MLP neurons of a small language model. Each row is named by its layer, matrix (up: input weights; down: output weights) and neuron, and shows model dimensions 0-95. Each number is 128 + 32 x the weight over its row's rms, rounded and kept within 0 to 255. Numbers have three digits each.
Before each neuron's rows, "fires on" lists the tokens most often at its 100 highest values on Wikipedia text that the model never trained on.

fires on: "and ", "well ", "-", "op ", "ial "
L6.up606:156068107176163132067115183085133155181081074082121144129109069116103133169106160096137111134077182127151107138107146163143130153104137145114145126093135149125154126100136119130097175121109187114096155098116100155190156138124102155122149208141127155132128084117059115114144127051131046133
L6.down606:141148164091090093149099094142150177140175165148161169089112116192106152124126060102154124129136153112066127085127136146040129092162109126162099102140136114098096126091117074146186152072158119151157122123164151085118092120145104113195112163117120057133130162142162108067186097169107176137

fires on: "g", "ra", "ri", "a", "fe"
L5.up37:180145092108127119076106165133163126156098143117134135163124101086129118161091156120184093165117134101137143154139137120184138096140170146136155123148172109139148141159190166088060148127102116077147166039055139082170137138127168075150099151124136126130145096159045089076207085082186130160
L5.down37:150137094153117059141151163133116155120196109148129061101143071126158175116113188099098155105106145147146108061159091102155137121149171165137175076110175081109091117108109167097090115090139153113147123160142162096112137075088187148134161072137108199142166129161131180107139160091132134068

fires on: "Ar", "An", "Par", "ar", "n"
L9.up138:144125172163072144089101142192160111214105148169088128145153107105160089116144185105141087128098127121082118105190107104160184147090114153119139198149139134121092137104148132078092141102137165118129117095123138167092178172115086068155131160171172084088133060122115075109132139130115098141
L9.down138:131113145127137136144076135087114118174112130116080139120138146133162144159072161091218072129099103145140115096148136150133123188113119142108167171139100163129101148149090108133102152108139132142111151147146129170128118152085143180156086137118121112077145095152130129005138162138115137176

fires on: "re", "also ", "-", "ly ", "ally ", "then "
L7.up72:109139129124131142138178214137166158137131150165134017116073150084120159137141120125084224107122124115100142118049130077183031110141128136114137105163121129146133062084101111069100149077159179066175098143063113131162125069089122091162108114115124137138136109104178127183134133155138119147
L7.down72:094129085134131187152191138092137140151110100154051154165118117136119112151132110105149133087072089115126173148138129142109073097052167169139137107110109126130100131145122050123133159140084143111140117130126097144088110156132117069170119098111138097140174106145146168131015159224183118097

fires on: "e", "de"
L8.up444:145167151151112156104138162115090105109158144144092187169209101130141069103101120133073072091120154166137199125142101163113180150123169174078169105208140066129137131144101110075100151127129130149107120121142140104098149073104187102104133136096098198163137133172170143163089081123108113162
L8.down444:087072114124095067075160127141128137151135146101125134143141077173132095132165155159121110176120144100174102127051095124161107132147121117167074118103174135124122141124121111092120137160137113099144128109118091117113138090136146177125172099140124130195151165150158150068134150094125123130

fires on: "pre", ": ", "Pre", "a ", "comp"
L8.up374:134191119111105139098125156094107161167177136117172071146113075113174116128087135083041117137125128095144098114110125119156157112131094096157154152111079128208121115154103084150092174124137097114130116105115125169187189115127071060085150152111136125128163143159099136167183097172128066169
L8.down374:149144151090138146126143007149122133110078153138136176104106183144119100135099101123172155122174151184114114074145176184090109125098109102138085127157108093129171147145150220051154153150111160132090158141108130111061119131117117151169129131132138147133097139151133098130078101091160121140

fires on: "s", "S"
L8.up567:147135057140089119125131131116126131166125161166185165123172159095118170108139126110162176162153097131173132087165116137124153149126103139088179117120169138122189108175132139125068134116113113123087125141008107133148135164131179119171118153149106129079128100187056123112138133103132155126
L8.down567:123125084170125132153096195112154063110147103123074147174144156177059118092160124138163116143156132140117142148151116090135158182112124066144151129097137120148079156115121124116145140146090088111110109127125053140087120125166131124154147107084105147108165201165122146038110164074065124125

fires on: "or", "em", "el", "it", "ation"
L2.up435:083149132107170170152172110185145144072139187119131101152117099124081141167171150113117138095061124174177133109174165125107137138042118121103073124086121126167159061131197129115155139136096065132150120130106147129141114115108150098098073128110125139192097093141061163188061158147084130153
L2.down435:129128133117112109090088048120130175099180157139179128163134101146133084107131130160147042147121121123043120163096110074132192143138141091099163082159115137130140106130110111169047127144117109088162129138115136083186143161130168122155122170108107146120093104165170143113147125133126161144

fires on: "ar", "ti", "mar", "otal ", "se", "an"
L8.up620:072173112161125097100134110142179116158176180134088130128141111120128105116173153153106134066077163191114087118143066067119117126135111141070097113155122135132188130132116149099065109100097135153132102166186170143153122097103139144193143159142100119077143104185154130156149131119136105176
L8.down620:119117108168122097084092104088066138139111101081080106078085112224087106206123143115096155106106176080182117083155125171149119108135164100139176150087117158125132116153137177126064112078116133143118136090118150137149111149098149164130115164135126138080129113153178155120117171153166135171

fires on: "reg", "ex", "Reg", "des", "ince ", "ile "
L5.up439:135145158146078132114182149169131084122124125121102091154138105085180092105105174202163153179090172145107121151140107114170094109179133128086143108108210147078127069123190112143188076191144130081201113114054138103189149144106113093106105136177129158090106081116112122166129092062086113164
L5.down439:117124102105063155142168113041090092123135111161103085150161173149027200127108140170137107068092125175159136149155104090155117104176137146171132098127150141158143102108168110136120135199184136113074102152089166158128143153146150123136108114119135164116164110099155126169126106094093098131

fires on: "rec", "ec", "Rec"
L9.up87:039143145102126186119128092122162092112119144151113140150121171166147084115091103128158125185158094151027127143146089125129102109146189155164133094131153136118126099114169106116103146119137112129127165112155108134079096163126078131112117108126108129151135108128078137125141166128098116106
L9.down87:165128177115067170124080097139097117142152152157173147140129145114149108137166163133134099110092186140078193132075090160125101183150092111027154126115089080056105139142131155137175134132111136123157126129152080142183156103141127091091143111121130094078135149155124117150155120139161144152

fires on: "ar", "b", "n", "en", "th", "ir"
L7.up47:166120156046130121114112139105130094152135167213114154127130126096154092161103147159071071114143104121094116067164080103201152183116148132152075115088120098094157130155124157058190153107113193101116177093141118179130115122134183185155160180082115111106102105113168106126123097100118147162
L7.down47:125168097140151119138150160142073159137114087095124133112099122110131155103013117122142122117134147146081152130193147117119112162127125093122118161074047134099125146138018146142141173151138169123085155155134150123136153125128178116118109127104110161112126125100068166131193197116125154167

fires on: "i", "n", "li", "e", "o"
L8.up297:136138121071126173160144153084120090166115220136106082155134177067166112125104128116096032154093124130087107162178144134105184157091151051196142105099154071086125114088146073080099158105135166143107122104175147122155150150093146127037138118143151166149061151172167089108138129147104148180
L8.down297:182156085140180089144128063132135133041149105115108125118203149085140083154104137116131130181130075131149189085140126090150129093134154145134152176120074203124128173124091101122148108133143140169168179116118108119109135091113159080140156125158135090084197064072167130154132147129127096121

fires on: "be ", "was ", "been ", "ly ", "were ", "ally "
L8.up103:086139154119137181142170170121136120132082158126126090128153073123177114112111096165124144135093127177218131123139122126152121125154117148078185149083127147126130062168157182112144161181167183119124087109112128103125137061093096128125089186110118156222098134163135077135102122050116115093
L8.down103:176112136170116154168095149092179154167146073162135142146109175123078152143176094123080046124147104128090155091114133169115065082101122137193130107111132133155082129091056129142132136093069108140159114069120133096147152139203177107118077158108105137153140140132211185085092118136148071186

fires on: "es", "en", "i", "as", "e"
L7.up307:172169124174135102114096176143114075142119109138137096123052148105151124076155156146117115139151135131206130157153194147145129063157158146173107089118159120109104153196121132156082141092192150126102135115120104082164175146127125132090111169133061135104101131180091085142122132162111165154
L7.down307:167131130068130118121156091051063170119099136156160150104126150144158159128112147124146128151113126087064135072118109113153106133143147113080101142163105126146113118167078140110166118188145142157103105183119149140091093152100145109075141096086088115133081115156078131080144132158108127118

fires on: "em", "ed", "ed ", "el", "ug", "ted "
L5.up229:112130172103118151116181120096045161042193143128103135153159077092140138077096130133123175156128116108173183143116086125159127134068088105145132145107146132146117117176164109096088121165083104114087164139156177095158117121115097114141117168157094139180122177127104140099126113148147103157
L5.down229:131158137130148120167107061110143100101104110161170175160128154127122132124147125112161125146046145124123103144094133110110176134159122111152203141155152083087111135154136131118119138141147143132124132183136130089108157132147139122127056124112121124063168153152090119159144082167100202138

fires on: "g", "G", "h"
L9.up350:120235108128140092098118160148154130073088098123189126157087139109042099122086152211145108144088149131094107048128091174136146116090148169126190138094113132185186111147169163167100130160096150084161157116110114088187149142135173135124110146100103108124117166064123153156166090087140134138
L9.down350:097124077111125114131078153143136132116140140156153118109146108131098188118115162148128074122150153099138098122178147119138153140101124141174165109173130143127102104070183158100052122160171148142185111108177128099139136141106156147139117070205161065086118180164171177109100073057127111073

fires on: "el", "in", "e", "an", "ol"
L7.up151:145163143120124063075081096138157097157148104138110122179150119138118095097142094152150119120132143161080122087129150109119057108137131135137145146088134135185156132085138183104124186107179111107109115162141175125159144064097127144088173098114103110209109162146070145164115166083161164183
L7.down151:131185145134113087180113190202098176130159100078126118153138127169172180178157092111169143118081130153131133117075148083106119085176046089154120134079083141122179154126175078195107138152066140156108109129148097114147136161120170099151110096139118120139121161172190129133141154121154147142

fires on: "tic", "ic", "an", "i", "es", "ian"
L8.up96:161152152161100120111151108157112170163092119127182081136040188092112153132171146152096105140115104135184173070149130116102146097138110114077099169183133116091101144137162125065135114108199100106131083120180133077209162145128178121093095154230072124148136110139158112147080117103106150140
L8.down96:157171116149164168171123159098081121191109049131098128112120147137142117141195093099166107207135120127130129095124135069108115153153137142145144189170101129203126145158072125171144060110091127140115153119189172132183143132122141085044138155094104179137135086169102096131126101030142166116

fires on: "t", "| ", "it", "ic", "T", "ec"
L9.up500:176071196122153164097122204137153106075154107049130128142114128176087148104125136138150080110116160148220151115170120185112119121138114193077088165102129091175093103119198109114142153142157178111125108140127115141145120167127034127101152151135076134124114136165053149131118172081074150084
L9.down500:164068081147117106145161096171086100173088159134135134102169184103121130085076140124110165189105095099091097118197149174092079118083053129149074116133116158124114105132107116192097100075156140144130142071146114137138134096129204155139126104179120185145166104145120152164188159194161091122

fires on: "it", "min", "per", "h", "th"
L9.up9:132160094089112122108149146157162137081058116153171130129103130059098113116123152107183100158126095159151071158119100099142101129141136175083171165076113094122144113112164198140127209126043151127117139153179187208126095106120122138169058101107092150141082184117135098159135138130091134187
L9.down9:067136123095086118118111128127154117144174172100064081155103075145086136125159126124170132160196205177099134186153087159128112139095177140138142114152186130076073086069137182117107139115098140159134119117120138066114148089150154126120155152093150086190114112110142142158155133147153138140

fires on: "| ", "; ", "- ", "= "
L2.up194:087146050141133107060146147107167147168190124128085088144123171129108164153167208117120107159140143133109111220115094115134177073102159091103146145090114108136094078101142127149072124206140082122127129140114104102196154106089193145137150115050090131152114155134163126094164181109116135164
L2.down194:112130161184134169109152102146140113081156183112162102148142097149114139121119081081108121100127145110157152070126115170104096087089103114119096143131142152096136175136098183111081170107154151173153155128113122174105110101177138136128105137144105115128154144136072100082111144137137159138

fires on: "en", "p", "ro", "adi", "i", "\n\n"
L9.up637:106141089178167150129116155131157158152096108077187100171064118119050123099138173144128101114168115136172060124149149136082144148108135135128153149137099173123112101133175160069099134155163176086137136140145177158097089163062151125138105128137169125144106134088107076079189122159089085046
L9.down637:149088174103089080100119121088153090174107146121111144166146111159142140121131114137106137123130155109156100150116145093161123121128195169118171073086143121123105153112132132153144097134145128147149063182141088140123130145174163107149106167100144160089128131124185091085134085126179112139

fires on: "e", "us", "New ", "Rus", "iti"
L9.up243:143139130136176169127079160204111075131118146118118120127146182161193132091116156111153158175099176167098211133155116185131124079132098138169138142182146123163134152124161032181150134113067111102123120056122121113151131096097153176128143145133111124149100099130105151199103141105089124101
L9.down243:063137128178143187110100133102105121152121055142126127145159096191140094167186112125139094139196189136120156166123104113155100096172136122160138155075129106131136062135161140190154142112188148110124121111051167118168100157093186114139087096101058183117101180129142121130088105113172122074

fires on: "ound", "ec", "er", "en", "coun", "ell"
L7.up689:084158148136157145103154147064163149093124109091124105108069134169129123173068157075191174091137111139103116167160114150155122110168120116137129071112137075166050109158143158104110135139157102142159180139056148153092095182130109161101154065099124109134105136098096124110118119113125109157
L7.down689:181112148114179173121170091162074154146116084165117118149107129138243116174160141155161113159133109100136158135184118132137120111105131125088112107151104118145159062143091108100148142113125143155155154127191081092178150105121121048182097146126132178056155129164098115145022110097134128147

fires on: "er", "-", "y", "re", "h", "ow"
L6.up125:122102082124120124118141089136130123147103147150126082080087203141198138143125112178178147142087177111129135105046136128118116140116142072082079145119125106192123071136018131119106154162212117106119114118154109107132149137168094046110167075163150129118117162150125122182135128119151118141
L6.down125:177061177111095144080156157155204127080117098130196137120130148175178151178120094132141166088135071155133138141147173106145100134165086108109116073119193131107179118108128136158138082118153171091144122179137173075107193123100120116062115098135138140143156142089150159177113169082130121104

fires on: "ic", "tim", "it", "ev", "rec"
L8.up404:143133114134121188163142195145166134142151114123114162145151167157057156132175140131139107083130105118156078097172086151113132162097165134080104117120109105131137139163158081156142132167129113123007156128162168137119112154122110097129097141126092142121107155204052074190145113099091151114
L8.down404:121099144144122172179133108188143147122088206131121143119155106098144061187121109149104107150137136145113092170123072166140128121156151102145105091151074132083112132068105156146148130141143079147119100099197134104092205080180126130110159132155170134096115100106077135246180089116107131153

fires on: "'", "ord", "in", "our", "an", "ia"
L9.up736:173158234119095107126120144081076136153164101070111092174122119090109124143158106174127157137156157157170130179153089105139069124103109169110169139153119072127115107063187180087152148083134126106099125086115102119154142169152112160116180075085153126150117099148157133195160131098113116114
L9.down736:124143095126132154109125156144166143162170152137119079182114149182109166150136102124150058107175153087110130133065133110073179110123120154127129127086165125125107079155149093100081169112124126144110106118166115140130099181147190138194095182146133163111048149118176099111140143087166082170

fires on: "ti", "sid", "ag", "on", "li"
L2.up605:099139118124132181169116081084138180093116157177155138121134119082121124050208150142145194078132139106117138094123148112140146094123106014186128161154148133144110152131148033103120135092138095164161105207108144153121114138131184112137120140138101201058110099126116177053152163120115132168
L2.down605:127163096103167134105103128128102140103165152098149102097138074105129104093217176195161172104109112160129139107154075126124176150064115107125072056113170111142204147137157136084117089155097172149130125125109100140133091153163182120141116074149151136173159138124161063118154108146151079088

fires on: "-", ", ", "y ", "ely ", "ro", "and "
L8.up256:183127109130166101112148121097158095186108100161163156191146113099042132061115087147129102137190128126177146151108147119068112109045115175094096152139167144147101169152084140145114160145171173081124054119098104125179107130130112112117115139118150125156134103107116147156096107091159066157
L8.down256:100112159104122146148113148140131154131094127098137129132080096141160113125067131086165077135130105168087117167115130173148170164148158133184154101101108141113122086152123119100088115087073142108136093157128138113093128133169125129155102174145072100122104149196146107004129161169137165110

fires on: "Rus", "er", "us", "Ed", "e", "Or"
L2.up154:155139123105138115144119115134069131093111196133094105092134186145141113124160126165135095163087186144102137181146131132092106140122152093130193101176178102091102133085080034126148086168104102110133123135124113148127092146110149109147114109123193106116117125142118101147139124155152095122
L2.down154:127075111148112114157055175171110083168087165184059128183116064176174118111126142096135107110151123172148168100059088132131122128159186178147155124148132141141111116185131176159138149115106163138140102117096093097128065107165132128130101088101130080106096127140129128153139189112157172142

fires on: "i", "a", "li", "ose "
L5.up512:110176162076132147116137138115113130178128193111107142144120139099140090127173125110096119119124112144134144172154141175131137193133172144158141111135155113137148133088130130097034088144089126132109151087146167100178140119077146100073154083087180156126118117145148160028158127125172102060
L5.down512:106059084105118133155207146157135178078170127127140113159100152115132088105150136131163175123108103166209144145099128132100084119133167133159099138159137112122176190149142126074131117080122111173171175149146174105107057138123133078098125141173161151123088112095146099087120135127127124128

fires on: "re", "e", "a", "Re", "he"
L9.up489:131163142156129138184138179153164156124082144166099168085156149130155138126141105100086108108098153153190141170134112138141098153084193074113115163160141114089086113092168089106145183075127134076126162095091176107100157073110173151122135128107098151170093139111132107115077074124107117142
L9.down489:190124134114161149110171139134074180199103147160135157061131096094100102103108128092113102119160138093079103153094168084144157145158180144171095067157113142108132146135156133104079143149088108122124137158129151122172159058167164080147142116134105163148182150081124138161094138140075130121

fires on: "el", "e", "Se", "ir", "l"
L8.up531:135122152160156057088151169137179107146123148129113132100094158128156139083142066138137159121195160161087128095096115094090151166117106110113114186149103163092137048159098137103105139116092123118164113103118127135149178077114139184084147084177091123114092077134152172168117161106090175164
L8.down531:144118141131072130113123144161106124123092083132082149097067088127143194173149111112144111053156142143077083138136100071177101130081109146108111077129094103149185132125131184159077099141110144099137110138134135166127100140130122137107098174141156071113100085156198144216052112162180091148

fires on: "E", "C", "ro", "R", "P", "A"
L9.up79:103111082129144142140135144152117071131144143083157131170128178057122096084112063101080195054230136155191143171140075090092121131147103160128166104148146085141151138079130106092090094131209118106142102088142139118143142165152117059158162161067136118134111165115119135208190149125144152088
L9.down79:138106126111137100094147153093150057146139097143136092125145090130148126177089116083079182128133169081065131114096154155110129088120143116121113192105119146146145104102139137063106083108181139137112126112162120092100119189137072116144152127096133161155106086131048203090128156184097144147

fires on: "for", "to ", "not ", "is"
L8.up6:178148106126110142116131129154136089128136128181074110133077142187193167168109147187110161065204109124130132112150155132137097132195163145149102117157194085104076076094115094105146143039080104140092099185116158064123161117116115089152174080088069165137092152109153108097174205141133154123
L8.down6:102111146097158138076140088085155157118114156157096126075124099170138099131191121121115162151119108119121117118085085103140135158100098136145069164161106183181122118172155145118118160182185136151124129199086059147129151120069091136176021121167111127155138105110141108157073120114126148202

fires on: "es", "-", "ch ", "y", "ome"
L7.up318:117102110184168134062063136160129126118111117131187156105146177120102117125170119181151098116067156135107124115096125116109179131161146142079149191194168118123147094161093155100058167127127103121170115151178108141107118075123117050135101178162148161116160136145088132189165074150171117116
L7.down318:164092111127087106123056189137149129170131089104145149155126061122108078150153112183133176141070145154110091128168140133171147128166095107132129195155174156093150102170187110099148077124159144122148130124148107157131136117042128085108129098140093205176160088145153086100125092146067169190

fires on: "ri", "li", "se", "i", "r", "si"
L8.up756:163107171118100090198111179063136114127055130073104120158114159184121122134099111122135184156100101149157110148166159154115148152113151175150132068133124113131121146195152132121059192186129111120158169103138108079135127036078146081157142163127225115133098157122128164178136147086138150062
L8.down756:146161082151161121161158110141144164103205098101079141149183097149064098106156137149092092119083095179149119132138136099136101093122151169103159111129113126106053148212105115138105081109116151152137158131088133133137053123127166147097060131150146161109162123099124157137129160113101183109

fires on: "| ", ":", "alb", "(", "dr"
L7.up447:096131105176154100144096106086165155144136124182122152131139063126124055159090105145122139184162158164057176129171139176127112144126109130096141135127158121135130180166121147126125175124087153135091125150104129167107125119112088173107122172179137156155088176124116067166102076128079126123
L7.down447:151122107097185147089162111094138145141076123127124113192114131151107146161152140088022128167122060205123102143048118125130174099121107165162138160170139112180138119173095194147111154136102135065097130137138129222168082135116142090123169112111137192151148068135094105080138160146168101172

fires on: "om", "S", "t", "at", "ed", "um"
L2.up314:161138119170114117126139110171148139120115118123144154138139127054122184131105111117191100187074127139127104067174151191159094128138137114125135118159149128099100104146136115127094108076115110129086161117117000092192102105121076129126169142158193117172129118192086121091183155120084151086
L2.down314:151096092125113158150116148121142061112198085096111127148121147150107090100136149137177121115146060118170081091143115147166156136120204140168173123101156135067110132151115094129131107092096165179150127163166096124097120192157139164129107140123127101150183152166068140122124126116126107099

fires on: "un", "-", "c", "ly ", "ab", "on"
L5.up163:118144181143056168123133173143179114101101199127139105142118160060134101149122076097189124164150113127136177129139148136154126133190090161097087131100174119116099031109060167147049111184116149115111169174125124103117100127144150105170109175165070123118147135127098148119162154166123067109
L5.down163:107132119129074130140164196160118127132122154100052142138089138139048107125182126141110173112159169119089114126090086138188156130102100119158115153066103107124167129127158095136171148081143121171088114074105152090182164123176102178114108146121155094101091146086132116176132130116146165067

fires on: "an ", "-", "and "
L8.up278:070162131090096136088092129154178117117098176113121139126061140080138090143182163192104092134101141181075143151110200163125082121155097121096114111119124116171114060124144092168159190133069119096137112185103090165165082127162157155141125151151109181153144119157128131156146153180085134115
L8.down278:096125141167093115130148189102170131166084196079104157151148093137164121079175144129052173159100106100108075122123124167091115119145079116064155108132135124132124132185175083185141166073122188125108154131118080113148185107154123129130223128128154126134136147130083125182163113119165204049

fires on: "ar", "-", "h", "an", "un", "n"
L5.up77:103157105110109133113183177104089112196126144072068087127084126136127124156107104171106092124117204177074116132127148108089106151069187185159064125123183203156163131114176190148132139158139135120107140166146119109143167144113065126190061153111152104134117169107157169155152121175085112109
L5.down77:131079157132140070121087115134152135129137110123143103129165145144110118101159141111090111121121172142141093106092187199220213079138122077132176136116143127164122128153122119142096111093122130154122062097126100108134114085097195166109119111112128159066176127072158136127103160086143145164

fires on: "% ", "\n\n", ": ", "), ", "of ", "a "
L9.up23:130162102080160174084103126138103189105163137119108155142121165038136161110182126114085136173135236105151154075142119117109066166164111071119183102087114126148154121112080100157110155109152146117172108104072099095207187111101136089134128120131160188090087119149102113140185140156077156107
L9.down23:138135108088108119137132093112153114183106145126055073127096100135184176119071130141138105108157114114094179107132127198145115170168156128126133133130123105106121130137153092102139209173119158112159118135105166155076073170102183101148165201068123082140188143114123101159098109088166083114

fires on: "acc", "el", "em", "ec", "bec", "h"
L6.up239:058159126117100183054088150091131127118152150128105152179087180211090159160084097163147164132153115099085125133154168152154139129122140141102122093147197085115114062127151083128114133178090174094156116146150159122120130130118120080143091098128140133123068097122152087119150107155086168105
L6.down239:113215168116140128102123106118142105103127119104093110119214141112125139171126115110157080126112122144151176100124107106134167051105175090109092071108123149178092146085130126149080107183122181116133073119108108088124178095136111058174171101148123088068169107135093172129110206113073129094

fires on: "e", "comp", "i", "me", "ant ", "im"
L9.up115:136085123139124103075109190177166087190146130134163118134114105149084135101075161168088099125135133108115139153105143160085165126119169124161164080171159080091079173217166164121122174101131107134121143106129053092149116070123096165147146127141059179148170097141116128190123126114129111146
L9.down115:118048194168137076133183105063122159109083175152112120122134086141091140133138168116101127140091067117076113162117108160168112103157088160128169214083135127193075088122125132141182137110092119171114140118152166146144167178061162089175147123137103124150155145129183125167040108117174156119

fires on: "an ", "d ", "of ", "g", "e"
L5.up310:097139141140115126119081139096155046181098193104110115130133120130130089170113199149103145123115154114161168125137136134092125129141137138149133158080071102142140110177146128125105140110090174126150092111071051182147080105114110181140127125102088127162104072172146106144140111150156112211
L5.down310:103137135135131089147164179156141119097190133121112100175063160156114080154102122098130142128181189100122146161117122158111147071155158186148129085111120137126086137160176106173154115127136195149152146135163135126152121133130113108162158166103155170136178152143129106132133090135081124104

fires on: "\"", "ir", ":", "===", "| ", "."
L7.up512:111131139109121121086097097128143137166120115152130167117130094149097129128130175167131167132163132078183121108146151170096097128105055199156127121112104110134144173178140119113095189111104137107113044181123136158089182066095145145121216102139084123089090170116132090170045091080147109148
L7.down512:115068109107099114086134170028120099093097100132124131186160145130099055180149094155078097160155085131057105154152133155110142179165134200078140186160149114177122077096154116138110202148145110136134125169109157117135122112105178154104164129162133107161119132172142182126075135168127123123

fires on: "er", "el", "h", "e", "re", "z"
L7.up528:100157129110142131156148118139131109122152169108096117112111121129160106069148140092086127136204064134087132130117123140179092136121103158059196074179131127101097082104131147080091167166119163151155074117123077133074144136103131109054147149098150081135088147137143116181132115128149191127
L7.down528:115133148134141083149142125189161088181117098128143143143139127132107119145162150148184107169176135193130145172109065118137125104153076204123129153148110119129128125148158079164077161144074137114159153122119128171137090138108143105171116149135034148134094092155188130156093124100097146133

fires on: "p", "ew", "ro", "ap", "as"
L9.up615:112152134107152193154121118166114198118149098184129152119113153141067129155135194110138132099150188140138137186101210192118099098110121138131139116121098131151087107183177151130091106188149179064146166141075110103096128128120181160130098083136113112077094133082103135100125166141116142073
L9.down615:105150119103090122165129086154113112088131113052096101141131123151153153102131158138113091157160167105192061217183131114109155077199117115111124109124137102090067068133107178094181039137136161109141150117117143124124145163090082150116192131081157106116077159108145109122182167141133141141

fires on: "on", "one ", "one", "in ", "at ", "ear"
L2.up303:089140174109107121109110089104106074152105153130103167157161150146192103051083123095100159140117162151079152138117163128113129167082129106126135156203152045129128108147094070107131059134095129154147163143124101094144175156114125137123141065125115140134185186150100109079186184078099138144
L2.down303:221106108106143139138125167101124132150126102170124080129148120173139096128148140178127164161149132000135136138141136082111112122139147152142124124082214117113136136129105168112163150177164172075138127137169159132137127124149167108149075160092043079086095126118168143141145087152194110056

fires on: "s", "le", "de", "e", "us"
L8.up525:152192180182160152168128176094092167100172148114109136107098157116171109094041162129132095118123143145110181155058076151186115165126129103135104160172123133179070125142145077091080157146088109130127129100135148066152147162131188126119079113107109085157147069136147067104161163100104142211
L8.down525:108121110125148143161065118148120097128081131155126114093150091109133123134161124100146088112121151122132145175103074081120109107155139118182081103202125146098076153164119124091138197137104095111130214169084112089111174112092149179114168106076156127122145114147104196180120153172189106156

fires on: "| ", "am ", "and ", "as ", "a"
L2.up633:116129107119191156146184166065146066094140132092150103136142182123085132138134150216076101154142113065083179174163163116170133129081116025154088118123112115178122113140150090102078115121079142171124107181161199181105141136122159134181117160144084140142140125090124112060152152119123108146
L2.down633:084108110175149126105145127186103171117118168090138138139200090095125090101132121054076143075098117119147113097143143159075086099120102167113205149118121124092130131103163163183123116145159120108102140155156112133108112117150110157145134093087151164108128139152071166174105116130217097105

fires on: "er", "ul", "il", "et", "h", "en"
L9.up582:079126138083150115161112118120141182123117163167111122076138186149144116152084146096167074126161103142125152068122145108151166176117155108066205119145127082160101093143142138125164140095103145144099126172148110172074124113083085077162134164139070128178112123087085126111168125085155101159
L9.down582:150135129136107167153103156171127130187135121139057163139084138186158091132087078170132128154099118123178073145086135144096143166130076145138171169139101121096138130169111088127064119105141104116143147101158162113153168127113153108174134095181095146134148096168151147069108127106118165129

fires on: "us", "th", "it", "com", "am", "ame "
L8.up717:155096095166078113134125135148139158098125146186161130134143115138141116088126103133148145214149124108111102124065095164151087163185132141093100181180136120126106132135172161184082162125126120132125209114101126136152083114055146061152133107086107163120094163121167098131117153184102156166
L8.down717:100128093148146087172150124146111115097183079117141081132159136131136146150195142088166125083097155121177104135125104134078161192119153114156144197138095178136107187148123179153116065143088130175132157116166163140067127133147158122151105118121173106174079140106098105118120144203149152074

fires on: "in", "ti", "U", "it", "In", "on"
L6.up187:148158115124140114107080096140105166116083161124114161142164088113141148100155140145117117089141169096162146137126143070113121089133085122190087180111155142080189135124164093132181202133094109083115136168125104177171097102146118147131085133151157156143115205199095144152170179120115080125
L6.down187:135141091120158189105117183181115109087169097124138120134153060093151134121177148143098140149166118186114100114088087152182126127120122061172053121060143136110149132161101098118114113142096201184131093128105135114117120085118130160144173118156148083160150140167154062114119156186189147127

fires on: "h", "ex", "n", "Sp", "ec", "reg"
L9.up465:099162138162022144101173105111207119086087169045158098111135171077139143152122159182101161105088113093126130112153127135163106101145165163092131089118160064161129089126185120115126133123115147081178117142096196167105137083160139130135113113093198160125089086114166107150179138138061146166
L9.down465:121089135188108157123228078082132123122086129226142096138149136113171134120089128148092128151064163142128137140079128090115175049150143141139149145092137102128140133164145089165131197138108165163163135087180140095118175130164113150154151115144119099091129148129066144100107128079079143097